MLP neurons of a small language model. Each row is named by its layer, matrix (gate and up: input weights; down: output weights) and neuron, and shows model dimensions 192-255. Each number is 128 + 24 x the weight over its row's rms, rounded and kept within 0 to 255. A neuron's up and down rows have the sign that makes its largest values positive.
After each neuron's rows, "fires before" lists the tokens most often just after its 100 highest values on Wikipedia text that the model never trained on; "fires in" lists the words (lower case) most often at its 100 highest values on Wikipedia text that the model never trained on.

L3.gate101 [ 93  91 113 136 137 130 101 113 123 103 176 163 109  95 117 109 165  87  96 163 103 121 103 107 112 133 129 111  87 149 137 125 164 125 131 123 163 122 105 132 125 100 152 136 110 143 121 117 150 137  98 152 122 127 151  98 141 103 166 125  95 176 123  88]
L3.up101 [105  96 107 110 157  92 113 136  86 115 135 104 100 156 109 120 150 138 106 118 118 141 111  82 129  70 125  92 113 153 116 144 136 113 145 108 146 134 128 106 132 109 164 164 124 170 166 124 122 119 122 115  95  85 138  97 149  74 178 102  85 180 134 134]
L3.down101 [121 136 142 115 101 121 123 116 141 159  70  87 131 138 102 157 134 163 141  89 157 154 132 119 112 109 157 148 142 147 142 143  98 123 143 110 116 134 124 104 139 122 144 162 125 109 177 143  93 149 170 120 123 144 116 153 132 140  89  65 153 128 139 161]
fires before: "of ", "and ", "in "
fires in: "number", "establishment", "coat", "commander", "member"

L7.gate491 [ 98 151 135 130 164 157 152 125 153 111 151  94 152 129 131 128 124 121 118 121 167 118 130 134 170 178 110 125 128 136  89 128 143 101  82 143 158 156 134 128 129  95 127 119 149 122 104 124 159 103 156 146 136  86 136 167 133 161 101 147  90 152 109 134]
L7.up491 [142 122 175 159 128 127  97 112 143 159 133  92 105 127 153 113 122 153 167 128 108  83 106  90 179 173 105 118 107 165  94  98 126 149  83 174 157 118 123 117 121 154 127 103 133 105 155 168 120 123 142 123 126 120 114 126  78 112 124 144 105 130 116 193]
L7.down491 [140 120  79 115 143 101 137 169 151  70 150 146 117 127 129 148 127 107 107  99 179 130 119 127 103 167 136 135 119 126 143 118  86 157 172 111 111 121 109 146 120  97 101 106  94 170 143 130 116 128 148 181 145 145  95  97 142 137 142 121 157 115 146 108]
fires before: ",", ".", "| ", "|"
fires in: "7", "6", "5", "8", "1"

L7.gate172 [179 137 127 138 112  92 109  89 120 107 122 138  94 129 149 103  61 126 155 129 143 121 111 150  98 137 143 132 130 125 132 112 126 135  75 149 160  90 157 139 106 117 110 136 152 139 139  89 106 123 132 109 136  97 115 102 136 138 130 128 137  88 149 119]
L7.up172 [146 174 122  92 140  84 123  93 108 127 150 135 141 145 151 139 140 175 129 159 117  88 125 113  86 151 118 125 142  98 114  93 127  91 110 154 134 110 100 140 160 117 102 139 143 125 126 109  90 175  84 100 181 114 138 154 118 105 125 152 104 159 133 127]
L7.down172 [ 91 132 170 105 125 158 118 142 101 126 103 133 128  98 139 135 127 116 139  75 111 112 112 137 118 161 156 180 164 128 111 172 156 172 133 144 120 131 148 143 138 150  93 133 104 116 105 140 174 117 134 114 117 134 131  97  83 142 142 120 105 103 142 177]
fires before: "the "
fires in: "by", "of", "at", "to", "for"

L3.gate263 [146 100 128 115 151 106 108 125 151 171 149 164  94 120  99  82 111 157 117 121 105 137 130 114 140 117 175 139 126 185 134 155 171 147 121 131 135 118 156 163 131 146 190 159 132 158 146 157 140 109 139 148  92 151 174 160 124 103 134  98 144 112 141 141]
L3.up263 [122 138 131 127  97 139 136 152 144 117 128 124 123  75 155 151 106 151 103 122 156  93 148 145 125 170 110 157 148 135  90 135 113 148  85 131 183 154 164 152 126 134 130 137  92 109 131 143  70 182  94 132 135 161 102  89 111 176  86 160 113 155 126  94]
L3.down263 [121  83  99 128 185 144 109 121 144 124 159 129 122 142 103 131 109 151 133 132  99 127 165 119 155  81 138 138 106 143 151 138 148 121 132 154 131 127 148 131  74 103 145 150 133 128 116 136 108  95 157 170 102 141 139 137 132  98 145 118 166 124 120 134]
fires before: ", ", ". ", "."
fires in: "year", "time", "years", "career", "life"

L6.gate529 [163 134 103 183 117 109 169 123 109 160 129 127 146 138 116  94 138 104 109  99 112 120 104 127 147 150 131 171 129 100 115 138  90 134 143 112  99  64 150 147 155 117 139  92 160 127 162 105 131 123 167 115 139 108 122 128  81 109 128 139 157 140 139 106]
L6.up529 [105 166 129 117 164 133 118 154 103  65 125  99  84 118 155 132 155 140  94 188 108 128 135 106 148 124  83 183 105 157 122 120 103 109  98 109 104 154 126 104 101 137 121 121 112 119 125 117 155 165 133 152 114 112 109 100 130 123 150 141 123 141 105 117]
L6.down529 [196 115  97 140 129 131 137 133 138 158 174 124 124 119 124 136 152 141  97 136 149 133  98 101 119 145 145 118 102 142 128 134 109 156 155  99 128  70 122 146 127 132 134 114 155 153 144 141 148 137 176 105 138 116 124 146  96  79 148 137 187 109 105 120]
fires before: "–", ",", ".", ":"
fires in: "2", "3", "1"

L7.gate43 [143 118 144  96 187 136 109 168 134 167 122 114 173 120 138 166 121 141 104 112 157 129 135 142 120 139 170 124 163 123 129 101 132 110  70 172 158  98 129 104 133 104  94  84 143 128 116 143  98 132  93 113 169 129 108 169 100  87 115 145 154 131 117 114]
L7.up43 [140  58 126 136 148 162 137 189 124 138 130 176 162 144 154 134 139 123  97 123 107 134 117 146 134 136 159 143 138  95 147 144 128 119 117 131 162 133 148 116 117 128 118 121 167 114 118 127 105  94 142 128 107 118 116 127 134 152 114 119 110 135 166  82]
L7.down43 [113 114 133 130 132 140 150 113 126 130 120 127 135 146 128 147  99 154 144 109 134 152 122 130 137 111 157 119 126 151 136 133 147 131  99 132  99 141 127 115 138 122 133 139 169 119 138 143 130 145 121  92 164 158 108 133 121 125 117  80 102 115 115 149]
fires before: "the ", "its "
fires in: "of", "by", "with"

L3.gate93 [172 134 117 107 104  90 163 126 113 157 168 151 134 135 131 120 108 100 131 125 137 143 132 164 129  78 135 126 140 151 142 119 121 109 153  90 132 148 175 124 155 120 159 161 108 162 137 124 126 100 166 111 124  81 130 180  78 147 142 151 121 121 147 136]
L3.up93 [165 151 135 156  92 123 114 149 113 149 156 155 150  98 111 126 126 102 114 144 147 148 127 150 151  84 144  82 121 119 170 124 135 114 143  98 135 120 162 131 144 111 132 156  93 103 140 130 155 117 162  92 136  75 141 143  63 122 195 168 114 128 147 110]
L3.down93 [152 135 140 116 133  92 147 129 115 157 165 135 135 136 130 139 140 149 113 165 176 130 119 130 137  96 141 131 136 122 124 150 135 148 153 111 109 133 127 128 167 157 107 154  90  96 179  97  94 156 116  99 160 144 109 145 137 107 129 119 133 114 181 148]
fires before: "of ", "and ", "in ", "to "
fires in: "professor", "director", "president", "commander", "secretary", "leader"

L7.gate345 [126  97 133  68 146 129 104 109 144 146 143 126 122 190 122 118  82 122  89 129 144 109  93  86 117 101 155 154 148 128 125 149 141  69 118 109 128 137 167 149 114 114 134  94 149 161 128 114 161 131 145 148 128  99 153 149 134 160 131 172 131 122 138 169]
L7.up345 [154 146 119 111 100 114 131  90 152 118 180 112 131 140 117  81 123 141  68 131 146 141 164 147  70 133 141 160  95 129  69 100 131 125 147 114 137 141 145 155 125 105 126  80 179 139 129 139 149 116 163 118 152 154 106 154 110 110 101 140 121 106 144 149]
L7.down345 [114 122  87 124 126 129 118 168 113 130  98 124 134 122 121 103 144 148 108 163 118 164 139 109 132  81 152 162 128 145 133 119 147 100 107 108 130 147 141 124 132 153 136 144 162 162 107 119 128 108 109 138 143 129 149 118 102 107 147 109 156 134 152 153]
fires before: "–", "-", "; ", ", ", ",", "'"
fires in: "2", "3", "1", "5", "7"

L6.gate143 [136 139 105 147  89 151 122 159 133 137 113 123 129 137 113 130 116  87 123 103 154 133 157 118 139 165 124 157 137 131 150 122  97 148 153 127  87 126 137 128 102 114 116 112 123 112 129 116 145 120  97 144 100 121 108 132 142 175 130 148  94 121 130 158]
L6.up143 [132 126 102 143 131 112 184 144 158 174  76 147 149  85 146  97 119 139  91  78 171 103 139 111 139 117 136 102 127  81 162 116 123  90 148 129 131 113 117 132 141 113 118  87 117 152 144 175  93 120 139 170 145 145 134 140 147 166  94 151 151 128 142  96]
L6.down143 [135 121 130 150 104 165 139 123 179 142 104 151 165 119 130 137 124 110 115 133 110 140 141 134 163 164 131 164 130 169  99  84 127 132  92 131 106 102 134 136  86 118 124 129 118 108 131 119 127 145 122 109  98 108 100 117  97 147  93 129  98  56 149 148]
fires before: "the ", "| ", "ers ", "his "
fires in: "of", "gervers"

L6.gate588 [107  83 164 120  99 125  99 118 134 126 115 150 136 133 117 156 117  55 115 126 113 141 130 162 145 145  94 108 110 128 156  89 103 100 131 156 190 118 109 168 100  93 172 112 128 114  58 159 153 143  90 116  96 125 103 108 149 104  92 150 139 150 162 112]
L6.up588 [133 124  88 146 187 114 156 131 109 131 136 125 159  78 140 125  97 136 128  59 135 112 148 130 185 157  73 175 112 122 129 125 139 174 139 127 137 121  71 150 153 143 119 121 102 139 156 117 111 106 143 134  99 114 107 182 144 106  92 170 130 112 126 124]
L6.down588 [155 133  92 129 115 122 182 166 128  88 124 139 164 104 103 122 134 132 112 131 123 174  98 143 114 138 150  96 133 107 160 147 140 107  99 156 136 185  75 127  86  78 143 144 158 118 157 115 125 127 107 144 100 107 131 127 137  86 105 123  97 102 151 120]
fires before: "the ", "these ", "his ", "which "
fires in: "of"

L7.gate616 [112 127 158 139 182  90 126 106 156 149 156 111  84 124 131 100 124 140 123 158 190 124 103 136 153  99  83 114 150 118 119 147 178 116 138 112 153  87 173 150 147 137 186 106 143 159 150 102 180 129  78 134 152 154 141 139 147 136  88 125 114 139 129 136]
L7.up616 [142  94 136 104 144 111 134 114 187 106 142 133 129 123 119 104 132 139 145 102 163 127  76 109 130 159 163 119 120 134 116 174 164 124 135 120 157 152 149 128 103 149  96 134 130 113 149 118 128  92 138 122  78 110 130 166 121 221 163 133 146 130 130 126]
L7.down616 [128 102 123 114 106 109 154 135 117  67 159 163  99 115 132 110 141 132 143 120 154 111 178 104 111 140 135 130 108 136  81  88 151  69 151 100 150 156 113 114 130 153 107 103  82 134 136 126 127 148 131 106 131  91 118 123 131 158 131 147 185 129 160 102]
fires before: ",", "a ", ".", ") ", ":", ", "
fires in: "1", "2", "nacionalista"